Weights of a small GPT-style language model, trained from scratch on English Wikipedia.
Size: 9 layers, width 256, 4 heads of 64 (2 for keys and values), MLP 1024 SwiGLU, vocabulary 1024, 9.38M parameters.
Architecture: RMSNorm before each block, untied embeddings.
MLP neurons of a small language model. Each row is named by its layer, matrix (gate and up: input weights) and neuron, and shows model dimensions 112-207. Each number is 50 + 10 x the weight over its row's rms, rounded and kept within 0 to 99. A neuron's up and down rows have the sign that makes its largest values positive.
After each neuron's rows, "fires after" lists the tokens most often just before its 100 highest values on Wikipedia text that the model never trained on. A number after a token or word is its count.

L3.gate603:56 51 55 47 60 52 22 51 56 55 48 51 38 52 53 58 53 73 45 55 64 53 61 44 56 56 52 61 48 44 43 38 62 26 29 53 56 45 38 41 48 59 53 54 38 45 40 56 54 43 56 36 56 39 48 43 41 59 42 51 50 47 49 49 57 62 40 47 51 33 23 69 34 43 50 50 38 41 58 48 41 57 61 71 45 49 61 49 49 56 49 59 70 43 38 58
L3.up603:50 44 36 43 51 54 55 54 45 36 65 54 35 50 37 35 42 47 39 58 23 48 55 45 66 45 44 61 46 65 53 49 58 53 54 62 43 53 39 44 50 46 59 39 42 39 56 62 47 53 39 76 57 40 51 58 72 47 39 44 42 63 46 46 41 51 64 45 41 40 52 63 33 44 58 52 62 50 41 74 58 46 50 47 56 42 54 45 67 55 52 51 39 49 45 59
fires after: "od" 11, "ic" 11, "ru" 9, "te" 8, " k" 7, "g" 7

L4.gate321:51 57 62 37 45 39 53 56 48 47 67 53 54 47 52 33 44 31 46 53 54 56 48 46 48 33 66 54 50 46 48 37 52 23 25 44 54 63 40 53 52 72 49 39 59 58 51 53 40 53 71 42 33 57 40 48 59 53 62 57 47 54 52 48 51 63 36 46 59 63 76 66 40 40 70 45 42 51 45 49 43 36 50 71 39 51 56 50 19 53 57 72 54 48 61 71
L4.up321:43 55 26 53 35 50 52 36 39 54 42 40 45 43 45 36 53 61 36 57 50 39 42 53 61 52 60 54 63 62 56 55 39 41 65 58 40 49 55 53 60 32 57 46 28 62 47 34 36 55 46 55 49 46 45 57 44 46 51 53 36 47 51 60 55 35 56 41 35 49 45 48 43 36 58 59 51 43 51 31 53 56 48 49 74 38 61 44 58 52 46 53 47 43 66 51
fires after: " p" 17, "em" 14, " th" 13, " P" 6, "ubl" 6, "ar" 6

L3.gate341:69 79 48 40 31 48 38 26 50 52 54 42 63 42 65 60 55 43 45 32 47 39 57 43 42 63 48 44 36 40 68 48 44 60 52 42 57 49 44 34 60 43 65 68 55 45 31 43 45 57 41 44 50 42 48 43 53 48 45 63 53 46 47 67 52 56 61 51 76 50 60 57 49 49 53 46 44 54 48 39 58 45 55 51 56 57 57 62 55 52 42 63 62 51 49 50
L3.up341:26 31 43 45 56 34 51 52 60 55 46 59 48 48 48 53 55 45 47 32 31 55 53 49 33 42 40 38 60 38 57 44 61 48 35 44 36 44 49 69 38 43 50 67 54 54 55 43 65 39 53 45 34 35 48 50 71 52 55 47 50 52 58 32 49 65 51 44 50 53 52 52 43 60 36 49 30 47 41 61 41 45 56 50 69 31 57 54 72 36 39 51 48 50 47 48
fires after: " 0" 32, " 1" 15, " 2" 9, " 3" 6, "%" 6

L4.gate228:32 43 49 49 80 41 35 64 52 35 51 44 46 46 30 72 49 59 54 56 60 37 66 56 70 32 38 52 41 66 41 41 62 48 48 52 67 58 47 56 43 51 46 59 54 32 50 45 32 57 62 41 52 32 50 61 57 44 38 54 42 58 63 47 63 69 42 63 66 49 67 41 48 41 48 46 40 59 61 51 56 49 42 36 23 30 45 45 54 52 65 44 41 48 60 63
L4.up228:49 64 25 35 64 66 52 36 50 57 61 45 45 45 37 62 61 40 50 63 33 37 60 53 51 41 52 46 40 32 59 40 61 44 54 52 55 66 49 23 49 25 44 42 45 67 56 52 49 62 55 48 50 56 43 40 48 56 57 47 36 57 46 75 48 48 52 53 41 49 45 59 43 45 64 33 58 55 48 56 61 45 41 59 39 48 51 38 34 45 61 48 54 47 32 62
fires after: " a" 34, " A" 24, "A" 10, " ne" 10

L4.gate992:47 55 51 58 42 57 55 66 60 44 54 48 51 56 53 59 48 35 57 59 47 51 47 41 68 45 32 58 49 58 28 50 62 46 40 52 52 60 54 38 46 63 51 61 48 45 55 33 61 59 59 56 35 51 47 29 62 54 35 66 44 34 37 52 53 47 35 38 64 57 58 38 60 58 35 51 55 54 55 40 42 36 33 51 48 54 61 40 39 57 55 33 46 29 38 60
L4.up992:48 56 52 38 33 36 46 52 44 77 45 56 48 45 57 55 62 66 32 68 44 36 45 58 62 67 35 51 49 43 58 41 50 60 52 34 29 80 37 53 38 56 44 51 42 57 71 56 44 49 41 68 31 52 35 39 43 37 50 52 52 37 55 51 44 59 51 50 52 51 45 61 48 53 46 41 49 49 66 55 37 62 63 49 30 39 50 32 49 53 51 33 40 46 53 60
fires after: " a" 35, " w" 11, " A" 9, " an" 7, " c" 6, " was" 6

L4.gate209:45 61 42 51 62 52 57 59 45 47 55 44 35 54 59 57 44 37 39 31 62 49 62 51 37 62 37 52 28 57 68 33 35 46 43 56 56 55 57 49 38 60 43 46 33 56 35 47 49 46 47 46 62 56 50 60 51 42 62 50 63 55 51 58 44 41 52 47 48 39 55 44 64 50 32 58 56 46 51 60 47 43 60 49 44 48 50 46 48 49 50 67 53 62 45 53
L4.up209:53 60 57 70 55 72 40 30 64 51 44 51 32 32 50 45 56 45 59 42 58 67 67 60 48 48 56 55 46 42 47 40 47 55 35 74 54 42 60 46 50 41 46 55 46 49 47 59 45 47 46 27 52 57 39 67 49 52 74 60 64 41 50 61 64 55 42 43 49 60 70 55 41 65 54 49 52 50 60 56 38 52 36 59 58 47 52 35 53 39 45 39 52 61 38 47
fires after: " to" 20, "," 11, "g" 8, " re" 5, "ity" 4, "al" 4

L4.gate823:42 39 57 42 36 53 55 73 53 38 48 40 56 54 58 49 44 46 33 27 51 44 39 62 56 42 58 60 54 53 54 51 50 34 62 42 44 54 56 59 44 56 35 45 29 65 44 48 59 61 51 59 57 63 58 57 49 45 36 64 61 51 55 41 46 48 54 55 62 47 54 45 47 63 57 54 53 57 41 74 59 57 61 54 49 32 50 51 43 59 54 57 61 51 43 54
L4.up823:53 54 42 41 52 40 56 59 50 52 48 51 43 52 39 51 58 51 61 61 46 52 50 45 54 51 55 52 46 66 67 62 50 61 52 51 49 47 41 61 49 40 42 45 47 44 57 56 40 66 46 56 52 43 54 52 35 58 55 44 41 78 43 50 58 41 54 46 43 61 52 52 50 54 45 56 45 42 65 71 46 36 47 51 51 38 52 50 45 38 43 49 44 48 54 45
fires after: " ret" 20, " t" 12, "il" 10, "ar" 6, "am" 5

L4.gate122:59 48 43 58 56 61 42 56 55 62 32 54 58 43 55 37 44 57 64 52 47 52 40 48 57 50 39 53 39 59 36 45 58 40 52 54 44 45 51 43 35 58 52 50 45 47 55 37 54 55 51 66 46 47 51 47 38 57 40 34 60 51 45 41 67 42 59 63 24 54 41 68 38 28 58 36 35 61 35 46 42 33 52 52 49 29 59 39 32 54 31 49 31 31 42 55
L4.up122:48 55 55 33 50 35 54 58 47 50 41 57 46 50 49 44 49 68 58 54 60 56 35 34 49 46 47 51 55 35 55 29 47 29 49 38 68 52 46 58 47 45 55 62 54 54 54 56 65 42 78 49 40 37 45 57 53 38 57 59 57 39 54 51 49 61 49 60 42 42 57 62 54 39 51 35 47 49 41 27 50 49 54 50 58 40 71 51 65 65 32 51 64 38 51 44
fires after: " sp" 14, "P" 12, " Sp" 11, "ail" 8, "p" 7, " P" 5

L3.gate348:44 52 64 35 28 47 60 59 46 60 53 51 45 79 40 48 57 64 42 42 43 23 63 56 59 46 49 53 51 59 56 40 58 63 46 71 48 38 51 56 61 64 68 38 40 65 52 43 38 37 52 38 41 48 56 41 41 53 36 71 63 51 46 39 38 46 40 37 56 52 39 71 51 70 36 41 60 53 65 72 56 50 52 42 66 59 69 69 55 51 48 53 46 57 50 57
L3.up348:44 41 60 53 51 68 61 44 52 40 41 45 51 41 46 42 71 60 49 23 47 47 49 53 35 59 49 42 51 51 56 56 55 42 47 35 57 49 60 37 65 44 35 47 43 63 43 54 68 62 48 43 40 48 43 40 39 60 40 41 38 45 60 67 67 51 41 45 65 51 42 34 36 61 54 52 51 49 28 62 32 55 50 44 57 61 37 44 51 46 48 58 37 52 55 17
fires after: " b" 20, "eb" 8, "-" 8, "b" 7, " over" 5, " Ch" 5

L4.gate849:45 49 41 48 39 40 51 35 43 41 45 40 46 51 21 48 44 54 53 46 57 38 53 48 54 46 55 71 46 42 71 47 52 45 64 48 42 51 27 41 44 60 35 44 57 39 48 62 59 48 48 50 50 75 42 53 41 52 40 51 53 63 55 48 58 65 45 42 55 53 42 65 52 58 54 42 71 48 38 38 36 59 45 62 66 52 44 58 35 65 43 57 38 55 38 57
L4.up849:48 55 45 49 35 38 59 40 47 33 52 35 40 56 50 41 53 38 52 53 43 54 64 49 56 50 42 61 62 35 65 39 72 45 62 55 34 41 47 54 52 50 58 58 62 47 54 50 57 62 64 49 43 30 30 51 43 49 46 78 54 68 43 58 44 49 44 54 46 53 47 64 58 52 55 46 68 48 41 54 75 55 60 50 72 51 29 43 41 30 34 58 50 52 44 60
fires after: " h" 18, " s" 17, " rec" 8, " app" 6, " H" 6, " al" 5

L3.gate828:37 60 43 49 43 56 44 41 24 56 54 46 59 46 60 38 64 64 47 57 59 51 51 47 32 78 47 52 54 47 52 43 37 44 40 54 43 66 51 54 51 52 32 61 57 44 48 63 34 61 66 50 52 59 46 28 40 56 44 47 63 53 54 50 47 55 51 48 42 47 46 36 50 55 49 42 65 57 55 45 47 49 44 43 62 39 46 47 63 61 61 62 51 50 41 64
L3.up828:49 76 58 34 45 44 52 43 50 57 47 72 51 64 47 55 64 58 46 26 57 55 54 51 41 44 40 45 45 63 46 46 60 40 52 56 52 44 70 61 20 42 63 33 54 69 53 40 45 43 38 50 48 52 52 43 42 54 54 42 50 41 43 57 55 57 43 41 46 41 36 55 33 55 45 58 63 41 29 57 50 50 44 41 49 52 48 55 46 49 43 57 52 56 44 34
fires after: "ot" 12, " a" 12, " s" 10, "ent" 7, "ed" 7, "r" 6

L3.gate323:40 35 48 49 59 38 61 68 31 44 40 55 54 50 53 38 38 55 52 39 42 44 64 58 47 40 59 52 65 56 66 57 41 65 57 52 60 57 62 47 49 59 65 34 39 53 58 50 58 42 54 58 51 56 67 44 42 37 71 62 43 43 36 62 50 65 60 55 64 53 65 53 47 48 55 50 58 67 71 35 52 55 44 43 54 45 51 40 69 49 50 46 43 54 49 35
L3.up323:56 52 56 39 44 43 56 56 40 33 62 53 57 51 50 52 51 52 44 19 28 40 50 41 50 45 49 55 46 52 44 49 46 61 59 56 32 53 61 54 69 33 47 68 54 61 43 50 48 46 34 52 36 35 55 33 57 43 43 59 34 52 59 49 61 47 43 37 39 55 45 46 51 56 59 54 66 44 41 56 50 39 62 37 52 56 51 65 41 36 47 55 38 57 69 38
fires after: "ill" 22, "ar" 13, " J" 12, "t" 10, "r" 5

L3.gate761:59 44 44 52 33 55 63 63 51 30 47 36 51 61 72 41 35 59 62 46 41 49 44 38 53 44 39 38 41 54 60 46 54 47 54 54 35 50 36 44 49 71 56 65 34 42 57 58 52 28 46 45 46 41 72 77 55 44 43 52 46 59 48 51 54 50 43 44 49 60 64 43 49 48 38 56 44 38 35 62 53 52 55 40 74 35 43 47 61 66 29 53 36 58 48 62
L3.up761:49 47 58 76 52 54 55 48 47 41 73 48 61 61 41 38 49 58 61 54 70 49 63 64 45 29 51 40 52 49 52 45 50 60 58 51 50 52 31 45 42 45 39 49 53 64 57 58 43 62 34 47 41 43 65 59 56 47 40 57 47 47 65 49 51 40 63 59 59 48 47 61 61 44 61 52 52 36 42 33 49 49 52 52 62 27 38 58 40 41 34 51 54 39 57 47
fires after: "f" 14, " St" 12, " sp" 9, "S" 9, " s" 7

L4.gate815:41 57 50 60 52 19 53 48 54 69 47 49 52 62 41 34 56 47 30 51 38 65 63 44 66 50 57 40 60 42 55 60 52 75 48 57 45 37 75 38 54 45 41 38 25 52 53 39 58 45 60 38 43 47 54 39 34 45 53 49 55 38 55 29 54 55 53 39 44 63 58 66 62 54 45 67 46 57 30 43 44 47 50 47 51 53 60 47 54 39 66 39 35 54 42 48
L4.up815:48 34 61 46 54 44 68 46 49 49 55 48 53 53 56 48 51 86 50 45 39 47 61 42 66 52 41 40 73 58 49 67 54 57 47 62 56 49 59 56 55 51 53 39 43 54 51 48 45 55 64 43 45 42 48 53 31 49 53 49 64 49 55 44 45 44 49 65 40 51 58 40 67 37 55 51 62 56 62 54 37 48 41 53 46 51 50 45 53 43 71 60 57 53 50 36
fires after: "\n" 81

L3.gate253:52 45 39 48 46 51 44 56 56 46 62 68 69 52 41 45 43 67 44 39 50 47 52 44 58 48 44 65 43 44 43 60 56 56 37 57 49 31 47 53 62 46 47 73 60 48 50 58 43 53 45 49 45 46 53 66 44 46 42 50 52 31 40 65 67 34 46 43 55 50 44 64 46 31 63 53 52 42 39 56 53 44 47 29 68 26 38 40 41 48 65 58 32 39 45 63
L3.up253:46 69 61 58 60 50 48 40 45 57 71 53 54 62 43 50 54 74 56 75 48 37 28 65 47 51 65 55 42 46 59 62 57 48 55 58 59 45 48 61 56 27 57 68 50 53 38 47 64 47 44 51 61 49 50 48 40 47 40 56 29 40 54 52 59 36 40 50 61 36 51 59 67 50 54 57 59 29 46 53 46 59 63 42 40 49 53 39 54 56 35 43 36 18 43 61
fires after: " v" 14, " H" 12, " St" 9, "ill" 9, "g" 9, "S" 7

L3.gate652:40 43 52 51 43 41 44 53 45 48 43 58 59 49 52 39 62 44 48 34 59 40 45 41 48 46 46 62 61 45 52 56 64 54 52 53 28 53 45 56 54 48 42 46 52 54 44 38 51 46 62 53 43 40 51 59 46 51 55 63 49 23 56 48 45 34 42 47 47 70 51 70 47 57 47 43 46 48 48 63 48 30 51 65 45 53 55 40 47 47 46 55 39 56 68 58
L3.up652:60 38 57 48 49 40 48 38 48 35 49 43 42 49 56 32 52 58 48 45 50 33 33 51 52 58 44 54 67 36 49 43 69 44 72 65 47 41 37 80 48 46 52 71 62 42 62 43 55 40 57 41 60 55 45 36 36 43 54 58 35 45 64 51 56 61 38 42 39 59 33 48 49 34 54 44 50 51 51 53 49 61 50 43 44 56 55 32 48 32 46 52 58 49 63 51
fires after: " p" 16, " h" 14, " f" 6, " se" 5, " P" 5, " H" 4

L3.gate483:31 72 55 60 57 59 56 27 40 60 42 56 65 54 57 33 37 33 47 41 50 64 53 48 44 62 53 50 45 37 39 61 55 74 50 68 42 60 59 49 45 58 35 46 36 61 38 37 46 42 65 64 49 52 63 42 58 56 68 48 34 48 40 43 51 51 36 45 66 67 61 35 66 43 33 52 41 42 50 46 45 61 55 50 50 55 39 37 54 45 31 48 53 42 45 41
L3.up483:29 57 63 63 51 51 48 48 41 58 55 60 51 46 53 44 34 48 69 39 46 72 75 38 79 51 50 55 51 45 41 60 52 56 48 42 46 40 48 55 42 46 44 46 31 50 40 44 21 58 57 38 38 67 48 38 46 47 59 40 57 37 50 62 38 34 70 33 36 56 41 52 52 63 37 54 48 50 36 51 69 59 48 52 28 37 43 49 55 42 75 36 61 46 46 59
fires after: "\n" 14, " ra" 13, " sc" 10, "y" 7, " w" 6, "er" 5

L3.gate897:41 40 34 58 56 48 56 43 58 34 56 37 59 60 66 50 49 41 60 47 56 52 38 56 40 43 52 60 49 48 62 53 44 48 53 57 55 49 41 67 77 39 49 50 71 57 44 45 44 78 82 65 34 48 50 60 36 58 52 57 52 45 44 51 42 52 71 62 37 43 50 63 54 55 42 69 58 49 42 55 44 54 44 49 48 41 31 41 45 88 53 66 46 46 59 50
L3.up897:45 43 53 58 50 48 50 37 36 53 33 46 57 53 57 46 48 68 72 52 51 51 51 52 48 35 46 66 59 62 59 46 63 57 45 50 58 49 37 39 64 33 37 42 41 49 48 35 62 50 63 66 46 59 58 58 43 57 64 48 49 39 33 54 47 38 60 23 39 57 41 33 54 51 49 48 52 54 46 65 70 61 46 44 61 62 52 46 54 75 64 55 66 55 58 53
fires after: " p" 25, " l" 6, " w" 6, " P" 5, " n" 5, " W" 5

L3.gate848:57 54 32 68 45 69 73 60 62 49 46 60 48 50 52 44 59 58 59 36 66 29 43 46 58 58 53 50 51 44 56 62 54 86 37 49 30 55 47 43 58 41 51 66 49 51 40 50 26 55 33 49 56 60 63 39 43 52 49 43 30 47 55 51 43 47 70 59 56 30 44 51 54 53 49 52 56 61 48 45 74 49 35 47 41 63 50 62 40 54 52 51 52 24 49 44
L3.up848:46 34 38 57 35 39 49 45 56 55 32 55 61 49 44 57 45 48 67 43 44 51 36 49 52 64 49 37 55 33 51 46 43 47 44 43 53 46 33 47 52 43 58 51 61 53 66 47 59 39 51 60 54 48 52 71 48 27 63 62 45 47 41 57 43 53 50 65 50 63 57 60 38 66 49 58 40 59 56 21 44 42 53 36 53 57 28 38 27 51 58 40 39 37 45 55
fires after: "O" 19, "os" 16, " O" 13, "20" 9, "-" 6

L3.gate1010:47 33 53 23 45 37 32 45 45 40 49 44 71 55 46 53 35 59 44 48 55 47 35 48 56 35 23 45 55 42 43 41 45 61 59 42 43 57 67 47 79 44 48 63 47 51 51 48 69 45 53 43 42 58 46 42 41 34 43 54 33 57 55 48 52 45 51 57 55 64 50 56 32 44 65 38 58 41 51 70 45 45 30 39 68 32 32 39 55 46 57 48 42 48 48 49
L3.up1010:54 51 65 51 46 55 54 50 48 40 59 39 56 48 59 68 51 55 70 43 46 49 69 43 74 42 53 53 50 47 58 45 44 45 51 41 46 59 66 50 55 40 49 43 61 46 51 46 58 56 48 29 23 32 47 35 52 68 58 68 56 41 50 34 35 53 53 78 72 53 55 33 43 48 52 50 41 44 40 53 54 41 67 51 37 59 43 47 40 47 57 52 45 68 28 51
fires after: " w" 21, " b" 15, " v" 11, " st" 7, " pl" 6, " l" 6

L4.gate502:35 61 52 56 45 64 33 43 62 30 60 59 41 38 66 47 56 42 51 41 41 51 62 57 44 61 61 43 57 43 44 62 38 51 40 37 40 48 50 70 60 59 39 46 38 59 40 55 48 50 54 41 56 41 55 66 32 53 53 68 40 50 71 58 57 37 47 53 44 43 57 63 35 46 48 47 60 55 52 45 55 58 61 38 42 59 61 44 70 39 39 74 48 40 46 63
L4.up502:38 36 45 43 35 43 47 50 36 58 36 55 60 51 52 55 51 47 66 38 45 65 61 52 36 59 45 43 57 52 35 42 32 61 59 57 53 43 39 67 40 50 58 61 31 36 39 57 48 36 43 63 62 50 58 53 51 53 57 59 48 52 68 56 63 59 64 44 53 46 52 54 41 48 46 61 41 55 34 38 63 77 38 50 50 49 65 54 52 42 65 63 66 43 59 48
fires after: " 4" 13, " 3" 11, " 1" 9, " 2" 7, " pol" 7, ".0" 7

L4.gate118:68 43 64 53 47 65 57 49 56 38 64 69 51 61 39 61 61 49 44 46 56 63 43 34 53 57 43 39 44 51 51 47 60 53 62 29 62 47 49 50 43 53 59 43 53 60 34 38 68 40 45 36 53 43 61 65 41 36 67 53 15 44 54 54 58 55 66 45 64 62 66 60 36 43 36 53 76 45 52 38 53 51 36 47 42 47 58 45 46 40 36 64 56 52 61 39
L4.up118:54 52 53 56 67 47 45 27 61 45 54 46 49 57 41 47 45 59 57 60 48 57 43 47 58 45 55 56 44 68 45 47 37 42 52 41 60 52 47 50 64 57 60 69 36 56 41 48 56 33 66 51 39 48 40 68 60 58 28 45 43 45 39 37 50 54 60 48 65 64 61 41 60 54 34 35 59 27 55 64 52 62 62 32 60 41 44 54 49 49 62 53 62 47 68 58
fires after: " n" 24, "ar" 20, "ov" 8, "al" 6, "x" 5

L3.gate258:50 41 39 56 59 42 29 48 45 56 42 32 40 46 40 51 37 57 72 40 59 52 54 48 41 60 55 50 65 20 52 50 35 49 41 66 46 46 74 53 52 83 49 48 54 56 59 70 52 41 33 49 57 57 49 52 54 47 64 60 51 53 37 44 51 63 54 58 31 38 67 54 43 37 60 61 46 41 48 36 38 57 63 48 66 47 40 62 46 53 57 47 58 36 45 46
L3.up258:62 49 45 35 47 51 60 44 44 48 36 32 46 51 49 77 41 47 51 51 56 37 49 47 41 45 64 57 71 43 38 44 36 40 62 49 50 67 35 60 41 57 56 27 43 56 48 45 37 39 47 37 42 29 53 46 53 65 48 28 53 35 35 68 50 33 40 53 53 47 57 45 47 31 51 46 53 49 42 46 55 61 49 67 52 42 64 67 43 56 55 49 45 61 50 45
fires after: "\n" 24, " M" 14, "un" 9, " A" 7

L4.gate146:39 53 53 64 68 37 50 56 47 51 51 60 47 41 63 50 39 55 61 38 68 33 67 49 49 58 38 34 60 39 48 48 54 38 39 60 47 55 59 51 58 45 35 49 53 62 47 59 33 33 50 49 62 46 55 39 39 67 46 35 70 42 40 45 56 58 49 57 51 42 59 42 50 57 47 52 28 50 60 41 48 50 44 58 58 42 48 58 62 59 47 49 44 40 45 34
L4.up146:51 30 47 44 37 48 62 63 44 36 43 52 48 50 43 40 43 35 51 48 48 59 36 62 33 58 68 42 44 43 65 22 53 54 69 50 54 55 55 55 50 47 66 64 31 45 66 71 52 52 71 38 33 50 41 53 62 55 43 50 48 64 42 67 53 57 59 39 48 48 54 35 55 53 51 55 80 51 50 53 72 45 44 48 59 38 65 45 46 52 44 53 64 67 66 53
fires after: "ou" 17, "\n" 16, " Th" 8, "s" 7, " J" 5, "t" 4

L3.gate983:47 37 40 45 52 55 35 80 47 59 42 54 34 56 50 41 38 32 52 41 58 53 49 49 46 64 56 30 48 42 46 65 52 33 32 48 42 46 60 69 74 48 49 49 64 42 76 40 51 42 44 64 47 56 60 52 57 58 51 56 45 63 43 35 45 25 47 50 67 51 39 51 33 54 49 43 62 52 50 57 47 48 46 52 41 61 64 63 33 58 31 52 38 33 40 35
L3.up983:56 41 39 42 43 63 47 42 53 60 55 45 26 66 43 37 63 48 44 61 51 51 54 47 57 44 41 50 43 44 49 51 38 47 58 61 51 51 41 63 52 47 47 37 51 59 42 57 47 39 59 47 40 48 40 42 52 51 25 26 48 52 55 59 52 45 61 50 56 50 62 46 33 75 53 36 41 47 58 55 38 57 57 51 46 62 43 53 56 52 48 45 43 49 39 39
fires after: "ro" 34, "o" 13, " an" 11, " A" 6, ")" 5, " p" 5

L3.gate729:57 42 37 44 70 47 46 53 38 49 64 50 52 48 57 56 44 58 66 41 53 59 43 43 31 48 63 48 60 32 52 45 56 57 52 58 29 61 75 49 46 61 18 49 54 44 45 35 61 39 49 45 48 68 40 57 53 46 52 54 47 31 43 30 51 49 43 44 45 53 50 64 56 40 49 49 73 45 42 65 35 59 51 55 64 52 49 54 35 52 48 71 54 24 46 48
L3.up729:53 77 52 49 63 52 39 65 59 37 49 69 59 64 71 33 53 38 52 37 47 44 31 53 42 58 57 54 59 51 34 52 53 54 61 49 42 48 37 40 48 48 33 61 53 60 47 42 45 40 35 56 52 61 41 34 47 43 53 55 67 34 64 67 37 46 41 46 52 58 47 51 50 54 42 49 52 60 42 62 63 63 49 49 49 52 44 50 60 58 37 55 49 45 47 31
fires after: "\n" 17, ")" 8, " inter" 7, "un" 7, " re" 6, "ce" 5

L3.gate737:70 59 52 47 66 55 69 45 43 41 37 61 56 33 32 62 49 61 42 54 62 51 62 55 40 48 47 50 56 59 44 56 43 40 52 47 40 37 53 30 43 53 39 69 53 44 48 63 41 48 63 65 60 36 43 64 59 51 64 38 69 44 45 50 57 49 50 42 30 47 62 56 18 59 38 44 46 53 42 63 58 39 60 42 53 51 42 49 71 34 57 42 39 42 42 46
L3.up737:58 64 48 63 45 48 70 58 50 32 49 71 42 62 36 62 58 41 38 60 48 51 44 55 46 43 47 50 48 72 50 51 52 42 51 54 46 45 49 46 42 63 48 45 49 49 51 49 52 57 52 48 56 29 32 57 38 43 56 64 30 54 61 58 69 52 47 40 44 48 49 56 50 49 52 59 39 51 58 52 39 52 45 41 50 52 59 36 68 56 57 58 60 43 45 52
fires after: " in" 45, " In" 14, "In" 7, " from" 6, "rom" 4, " bec" 4

L4.gate115:43 58 49 52 49 40 41 63 34 48 57 47 42 56 48 50 55 61 41 48 45 57 50 50 52 39 55 53 61 47 74 52 59 37 31 48 60 45 50 59 53 60 30 54 42 32 66 47 56 58 64 53 53 53 42 79 55 54 52 40 55 40 52 45 67 35 37 46 62 48 51 55 40 48 45 44 74 38 52 50 46 44 55 43 52 47 43 40 39 58 53 47 47 46 44 35
L4.up115:61 67 49 42 58 50 51 46 55 43 50 39 47 54 44 50 40 59 41 64 49 61 41 48 32 28 46 51 40 61 58 58 48 54 50 39 60 53 41 51 36 49 49 56 60 54 65 67 40 58 35 45 42 68 27 50 48 49 52 49 33 63 47 46 62 57 58 41 58 49 43 53 43 41 47 66 42 55 58 49 53 48 52 51 40 67 42 42 49 51 34 46 50 44 66 30
fires after: " ret" 14, " U" 11, "il" 10, "ep" 9, " m" 6, " pl" 6

L4.gate1013:58 39 66 63 57 53 59 44 80 47 40 40 43 48 43 39 39 43 41 49 58 54 57 49 52 42 53 49 43 73 39 70 55 31 44 57 53 42 47 48 50 47 48 35 70 51 59 48 29 50 63 58 42 61 29 58 58 61 36 42 34 51 59 44 67 37 48 40 57 34 56 38 53 67 74 50 60 59 31 45 57 47 53 43 38 77 52 31 47 52 38 65 40 63 51 56
L4.up1013:46 35 58 44 39 47 53 64 60 39 50 40 46 51 58 56 40 51 41 43 40 40 52 71 57 48 32 45 48 47 62 42 35 36 52 52 34 55 51 47 41 47 40 57 60 74 41 65 42 45 33 49 71 50 63 46 43 38 57 59 52 43 56 43 66 47 46 32 46 46 60 50 24 79 43 55 53 75 54 51 47 46 49 54 47 53 60 65 49 46 40 54 48 54 45 61
fires after: " to" 15, "ro" 12, " an" 11, "d" 7, " ass" 7

L4.gate616:37 45 54 50 56 53 51 35 38 60 49 56 51 38 57 45 61 71 31 48 50 49 37 30 63 52 60 43 44 56 60 32 34 42 50 25 49 55 52 54 66 61 60 32 43 53 45 57 39 38 58 61 52 47 55 67 39 34 61 50 50 42 45 47 35 73 68 58 50 28 55 52 60 44 46 52 49 48 52 28 39 43 48 48 44 39 61 40 41 51 50 54 36 48 27 40
L4.up616:51 45 49 58 57 39 42 42 36 64 51 37 52 53 40 54 68 51 62 59 66 54 45 45 39 42 62 48 58 54 64 56 35 49 53 42 41 45 60 52 48 57 65 60 46 44 40 32 29 55 57 63 38 21 55 27 54 45 50 46 54 45 61 54 68 44 40 41 66 50 40 37 59 74 62 38 45 50 53 57 41 51 40 42 43 55 49 61 43 26 48 44 48 40 63 77
fires after: " w" 11, " s" 11, " m" 10, " l" 10, " W" 6, " M" 6

L4.gate958:54 39 56 55 65 44 53 53 58 63 51 51 61 60 44 44 52 45 58 57 40 24 38 60 60 48 44 69 66 49 75 47 50 37 44 57 53 54 56 49 50 46 53 68 50 48 60 53 48 61 41 51 40 57 50 47 40 53 64 61 48 55 57 54 67 46 55 38 41 40 53 46 42 48 61 25 51 46 46 23 39 59 31 39 67 47 47 42 48 47 49 39 45 49 67 52
L4.up958:73 70 60 39 49 39 47 38 39 53 40 44 67 51 51 47 61 53 61 51 48 40 56 51 35 45 55 75 57 66 38 48 47 38 46 39 41 59 55 56 61 40 38 51 64 50 42 48 60 57 53 51 25 56 53 54 47 60 60 54 50 55 53 44 52 58 44 44 28 66 72 64 42 37 42 46 43 54 60 51 65 47 61 46 68 52 49 35 43 52 55 48 44 54 43 74
fires after: "|" 21, " d" 16, " l" 9, " 20" 7, " w" 6

L4.gate997:34 62 61 34 54 46 36 58 50 48 36 55 31 46 68 56 49 64 74 49 54 40 39 34 30 55 22 49 25 57 54 42 69 39 46 41 23 59 58 66 51 53 40 56 48 40 52 49 59 42 41 36 46 54 36 37 49 45 65 33 40 48 42 49 44 45 56 49 50 62 65 56 69 49 44 53 62 52 41 76 62 47 48 52 56 60 58 50 49 62 41 54 49 62 32 51
L4.up997:49 47 66 50 63 52 43 57 45 62 62 43 57 50 58 35 39 39 45 36 52 56 39 63 41 49 57 48 50 52 39 51 53 34 46 45 58 48 54 55 41 32 52 55 38 57 43 73 52 49 45 51 33 48 36 40 59 51 54 51 49 46 54 66 53 57 64 30 42 58 46 29 56 60 56 64 47 41 50 66 42 55 57 56 46 41 58 48 57 60 41 47 50 39 71 30
fires after: " ch" 18, "." 17, " Ch" 10, "am" 6, "b" 4, " that" 4